python train.py --d_model=256 --n_head=4 --vocab_size=8192 --bias="none" --lr_head=0.00758
MLP neurons of a small language model. Each row is named by its layer, matrix (gate and up: input weights) and neuron, and shows model dimensions 128-255. Each number is 128 + 32 x the weight over its row's rms, rounded and kept within 0 to 255. Numbers have three digits each. A neuron's up and down rows have the sign that makes its largest values positive.
After each neuron's rows, "fires after" lists the tokens most often just before its 100 highest values on Wikipedia text that the model never trained on.

L5.gate993:175120167061098096128189145119147165123167090144167103107170097134167136137131148138099139115162046122157104128106124170140072086120152128104142103144125124107105102114173112153101171101130148092104099125143139167129153180222175208144147139122135132138154089185050118098099135144155172142133064146153148100127094134178150107181088114157164080186116091175148083135134090141063130106123
L5.up993:185111136067125090072108137086110101135131130106122172134152150174092131165117073157106079129090138108163089134119069123121170162157157078190089128078149102095123126123081107146134121061110142094118134101153150068120148142071090085143101127124158120144155108148098189172138110157120130133211134186140140109098119086143209046084107127161128110123144121111214064111155095134130075109167
fires after: "\n", " Year", " Rank", " Date"

L5.gate281:144152130139139193125089182148094080145092131063076136099125155145094155056131103076094144124169101103132158125148088073146119146127122065156131101153164115122088169211178137139141097130102164157083119128086133076151139123120155086169150132093172069119143127129133119123219161071072134079128126131095153175129171178161129100171121145132116107108115063162098136115185113103124123181125
L5.up281:127169110159096142098141155115135134130129143137087102117125116084148143043102112168121128116189121124119107095099139160108096153126144149112100148134107086147155111142147129130125109178133139115150139146163121077115127094145154116144134169170095061154135216120131113087104105087113125152134158165103044153108144095147089082167154112117089141148189125086154116139151099077097078161155
fires after: ".", "\n", ","

L4.gate180:179180109137143113151132097121160140104102174134148166086122097127157160147164127115111145176115120166091102163151121098150084111125081071161129163124141138079153156061187123179142127136133165125110179154097102140159100165178118150130103132075110084088144125143118199142107195166134148126170122112123088105135097152124104148121141119120125142140164125175136175145103126181158053024123
L4.up180:148156071151135147105213139187133124103109090123130131122150117123148115083150073136153137104138077186152076145129122106139146096115066123188101112102116094151118088101106127125130156095179116157143160112175063174178107112114170108109096097138115130141140156153128120066161167135131136226128133099103082103174109172167193132139136136119186092126188107111089149116157174123106144113130
fires after: "\n", "°", "″", "/"

L4.gate113:109119204081109139113101125120133162138159129084087112111141141149147164139128101183129140115213141131154127153113106104158151114138120141110116130141147081203144140094144161054189165105133113102102155065131159125133096081153091094168187084095135137115146103172127146086129067160115097111137124129129129145092166130139100142113136078130119118103194143155190203124088157161106105135158
L4.up113:124100119084121100096113154132170105077092079158120070143166146158153204119075118144164135132156128137173147175131148182117113130146093130166146106123155107128152139191133109112110140093168097133156133165143160105093126098127130056115185114093152161152078097142136136113094173057104097085107118151130141136149150134101088162111118139083053156072136094206134109081186097165100137178131
fires after: "5", "4", "0", "6", "2", "3"

L2.gate613:138020146171126112133084126117075181066090121080123063116152077161191117127125145143101173135116155130163071107113113132097055181118132160138084082138071158157119076128135115137122180114145116115105080172144157090139158225142138112111103108107152152152115085097188104141106068129151124193052135099145149166179149143108129175129207097122144137131171169144072121135132128136156087170127
L2.up613:188116139118054078089113136122160127094107108081151131145165135157186109092129149108132100132133138131122038138088098089045121153146112172139112081044136111094112158098111140119126137091148173159075188093073171028120177140128121159163165122092169159121104079162148110113120101109176125219101112137180116192105156082211121152128157135135119110090151123144109120132163120142150164126105
fires after: " ", "-", " T", " G", " and"

L5.gate556:132095164102142152150107184152154175047133159125116164066156199104111117178112139124097107121124089098145120102156083157128181121120157121101130152137073175120053139111147111097070158125128121084102090083143135101129148133158149112123113133131118103150071052139125092090146084149086136105122089112147081127070168137178101164136116099105158079112142080191127138190147134093162106145091
L5.up556:125156171131130157179093161137103147174122086160139081095122079080142158097205064092094109140175122147125088106143168183117145103135184123137157081164101078166155159080177121106085148132096122074095164162130193023114162126106129172169153157151135120130116127149093135120125078127124175130134140154109101125146209140100120192157105144125124182189133142096142121139106133059148142127155
fires after: " the", " The", ","

L4.gate986:115143159109151126156155086120130121185137130126160162050142158163126193169084126123126127120100116150141108074164130110124128121164142139136126152128172118095144129109090165112109060052168120113089108159118173183108144107087133151157148140118132066123182094126136110159150184087139127110160167144106119099165099159146112115112069079193111165128138119159140067084127126175130110047122
L4.up986:116194078170109100115172093092133107169159124150116115154106178196131123091125124147156110115142132096068093162174201121132129141156142090152157146048091122105107150120154084196118119150073154102160080149133164121123090096117170105092155123124165132121186149087083115187140086136145178126183170163113112110139082131112200130134114165127159123148106104130128117096100095096114103101184
fires after: "\n", " Title", " Year", " Candidate", ")"

L4.gate528:116099116163128159163182126150127147063143123187140121088089196147204073135097121155115144152155145074140113106116139147098106136048133167133103113111108154132068143112117152119150181185122157119110089078069151181146111165094167111161116117153134113159150128118163145147110074150169112208136113127104117149107225112152091177143085120106155136135126145177119153146120144147145110117124
L4.up528:081154109172186177140095082101197138123151127123175120169168077116116121133161123096114115135139125114179095122104155102129109140155217142102155151111144152193058166101153125128184144084115076135161155138153144121154130117155129086204148093029095143146097047064156134098089126146067136122116138134134117119184147109131146128153183145153077163135093105135082093136086154151122081185189
fires after: ",", ".", "==", "===", "\n"

L4.gate406:171133145125145094150092106072078156187149125127106124161144154127079172141152135062066137126118105151104100102176087177119115173102151112179121137141120166185126098175132181140164158134137122130144083112097122134140112136106171095084110168074139168088070112080075171129131117171161103146113099160160095154104089116127163179095082101091074142171077108168122158146158122164128093137138
L4.up406:152102134117085125155130147106135110181135142132154126128099128143129109127119119157084164191166115113138155183111084159159179120163194145133156104120185116120142130151130095148129088149144108050155159181108150120092091184169085141194116131091100165071144147126150158075130085135122199102150108144149143094046059132133104117141136059107143144133134094139137112204119090202127115093143
fires after: "-", "0", "5", " ", " back", "th"

L2.gate923:105125144139121121176136085155200127120123125145165095138117142127191162154154107139112116137145197087108135120157125173127194112126090097119211139127110141090126155125163159166127129127142101170171173092143132093139141089096108153066154131111123119109153164087118204132121111162081117128095095186118153066154110147092147140133155092147134086125180126083111185113116060154116139122021
L2.up923:152112121041117180123162102108182125154126107134132087087133126168104141107171159144100096101095211146077111095120132181171200176080142133112222143139134101129112116131126124142142042117143149102163099089165092122128125115176115155124115156148135120117191055109167170104144091146066066133165133144099130095135138141083157134133077063146167134174167081194111149126155142132112140182063
fires after: "0", "2", "6", "8", "9", "5"

L5.gate957:119107147120132113181110127171090169095120126101154133093127153184109157115137111136207160123149098128108102081125163144091143154114159169097102142134116199144128159135149111099168149135153111144147114149102050152136141145123113152164161100168101121135069110139112124132183157122188098110148099076128092156115142147132144183093113095187146153122139101101089143098104086103179123110129
L5.up957:198138155128132078159120110094083183104156095135141145126144066128155120149192127130098116130130110165128087105167149146158111120176149161171184123145120109108096140133150118101088104125176135150160151101150077118152120161092111114097112115139189070074131173172138150062131157097114162092125168109146124136162113133139177120130154101122121100131127145102147102092149156074093157135122
fires after: " the", " The", "The"

L8.gate762:211086104110104073156095106098130136134155117102125153130095121145152125128102188151121096115107154101191117123092124127173098135153115126077120135122109066117056132096149119068155215169149138140090052114097109157115114105185124134104123119139142114174108101105145184082143163157128111124143144149122120158102167100102133114150100200122073118138164173088154082123099079158178146128134
L8.up762:144075126047153078148107119132160157176110119130140157119118087117197119085077099177166149139137161117206126132084111216136160137092104106146195114128125103127097100164130121035129196131175131127144100159098147117108123110125152102092132106123137107114134152129132127116125156179106100137110089112108152131155099172130100132134114113053120149043145159112152137110062068177131145083137
fires after: "\n", "0", "7", "5", "8", ")"

L5.gate85:114126166086130134111134179110112167132105160134072144130089097101100074104108170144116135121113120143111136098092167149079161125155166125185150177172148139150045083116125125161061136129108123114134081117126106108149132165178147120063169169109074145128100087119123119167162118165163174148092099142202127144180116114159217098168198108136055148138124114134151160161113118127128156111114
L5.up85:107138129111078068168106088149147101111123110102095142126147175122098136137140118133085132108084123128107080083150166085141141146117131123104065146070111126111110140209175161158119128067132095136075141127159136086116160174094132222144076163134143128143104109144137111099108149173154124152140098088099086108175143140158173158117069173119135142151136118128124090148119159142140146109114
fires after: " ", " |", " ("

L5.gate583:071126091146160111119140126155138141053125128094120137067167121097130105168107122126131155110164108128067058143170103104078148116093131126118102112098050117182152171110165108116122161132104128118110146143104140164074114153115185103070127076145183141109137048104072116174139152121129081100009124126214100111121117120108092139135100201116151163166136118133161108123103176124140092088132
L5.up583:151139130146209108138100151167154187110143165086136109132150144123119213134106093130147155132148146090101129162171083175144143132138165084109116091092133114141148192083157088117092120155097113089126112164114132168078084063122135140098168169143126159097136114120164157126205143163112159138075178149188113202132095119146115153169126182128105181138120119152137083092157124134108103138143
fires after: " |", ",", " "

L4.gate586:110146141088189149134073111118163150073116098123080132109169131159159157147123093105086152135131150119117080134194179139154158129162104127116134101073051162135085143085154144073104123160041120111173096122193104133050193163187159140070107123130117112120142123085093109109118134136162166123189138124156124098138109077098127090107126106120172116130131135169155090131180124108101144148139
L4.up586:135113159106137140184082092138145163123084124129126096070098120117194104123178070091087154149111152079145074133145149156160129103122133146066112124178121093149175175161163099112100185176080131148080136129213152130136163108141134045107100164101075113137135140080043120118162118075153108153149144162102082114134068131167118072096135110088083174158161174160078159137148158095117123140084
fires after: " ", " |", ",", " (", ":", "-"

L2.gate148:169026116180166126051143174165145136077159152146129192089113129136108114147132098057128152105118133145139118102096099076146160111136215096131144116102137179139097127122125091151117062196045158106085147144191131138163167141116170150070162136173120127138213124072183171130122112144098149171089121136139142110130131113140149140168103116113127124149105155121138168096148080129141108144093
L2.up148:165142124156121127131141136134141181132111120124129181146121133066120139114180118113168173128161142142100049123154159090062141158163164155146099135087096178138135109144093100166110055179082160131171094087134106089106147148159107076109132143138141187165055105167174116166070134137196143118093176106153123110107120089118149121100186171085126086151116140157128126163139080121104134090120
fires after: "\n", " to", " in", " and"

L4.gate176:064125131115215126162154089137131109114139177123090119120096143138123089102104147173057103046146175083148123151129134128143083098101145130128175147132149152153162189089160144120106113116117146086135138094156112146192143113095095100168179096095141149086125131168111075122213103163113129096148114072115128103137160113050109110159165135111113175163147115150094130141116087149123103121100
L4.up176:133132129066189136083129122123133142078157155178143128145093117159109172087082163158113126143103130069160117092140122113147087105136120183099199149166209149158100217109152123112115081144158112094098103099119105119102073089152171137068123128147123151125084151113163144097150075145075126181139172155131098106086108142124113193141158184101150108158149182135111169149180137155145078137146
fires after: "6", "1", "2", "4", "7", "0"

L8.gate94:126140211141110100101155070146163091129141100094149140097073156160143111073116175093167165122146130087139104143193117115105094095137100124103096121125100178104154137103133130121126135147148154184127136124126162202112129112124156169103164106150100214109138137149158139118123083171144152164145094137140221100092191097076083090173157087098152103143086115047199196159207107127131122169148
L8.up94:154062077092185137090136050146112157127150121116122129150156130130102089149102101120116078140124174130118176153128134164112214126098159162077076176096070111116175114057118133168158114134111110137089115120119119159152122090142179091175080141185065127124154181158164143134138076186096137106121149138147200147157100123142132121151159126154110093108161144131136170127135164133146141114101
fires after: ".", "7", ",", "8", "1", "6"

L4.gate401:187080140136085168119173149155097122154076113114129099067120090153138123207152114127120116143147110046108087046088117154124169191130128178150096128131120096108073148115099131193140129181182153118154106166131098092104136145118099130087162109088142137128162142123123180086142112164108098132151159155116120189154133034116105176107111116155147167129125105147080157097162111149118127156123
L4.up401:112100196155114089131167174167080184056167109093104124162167125112121154143115134131128120134114140107103139070069139113122157156168195134133080102125147133152141108081153131119130130217134173112129162172135202107089152150137114183142171082116156136112097182136092148074134106104158097135156138129132144171146103166146130132141130048101118073177113137216120102135176124176096091108121
fires after: " ", "-", " and", " |"

L2.gate192:141089128096139143143104182133193124125127105128081115151112115078125177136134183086088069120104179140165123112088168143118087183156140116103125140155186158124169113082151079131111195043093132137132159069190133089073112171086131110135123136176104164179163116165140171139159121149118145192165106110131166137142124146063121146184178111109114145165162131141125117165156134135102140157084
L2.up192:151188150118115131094092050123123149144134136105111167136150135190069190150151123138049164133114125126148166162134095125087129082113119109137053099150137143172136107117118125118104144111105119101104099155122194098100082138082161142124109175141063062081081094139109133144167170142136120188134094117048187140165136132058142136089122145135089123184062119056141146129131169213105154146082
fires after: " ", " |"

L4.gate241:114128123179178138042103120112147167080130145146120187102092151159120150164101131168059131115098111151118141134130125061172112082040148159132115151155123113211111173082158152150137113126151141136193073131178081084112149134148114119115158102159104128064120134167149191104064174131129185182161199134129151177130146148111169109151121136153111156170113087131156150144123067163107139113164
L4.up241:134077146185148171142111160109151094093149131146197136134034134151109146127108160081115127150148077197123064175101135121137208152156176146150122104132158096167150158125122118137117115149106072088128112111163129127098138131185155131146114089157131122136111103159078097112132166061152152186122154101106106110113137141106150134113113117212144127147181125113153114124128065115138198100122
fires after: "\n"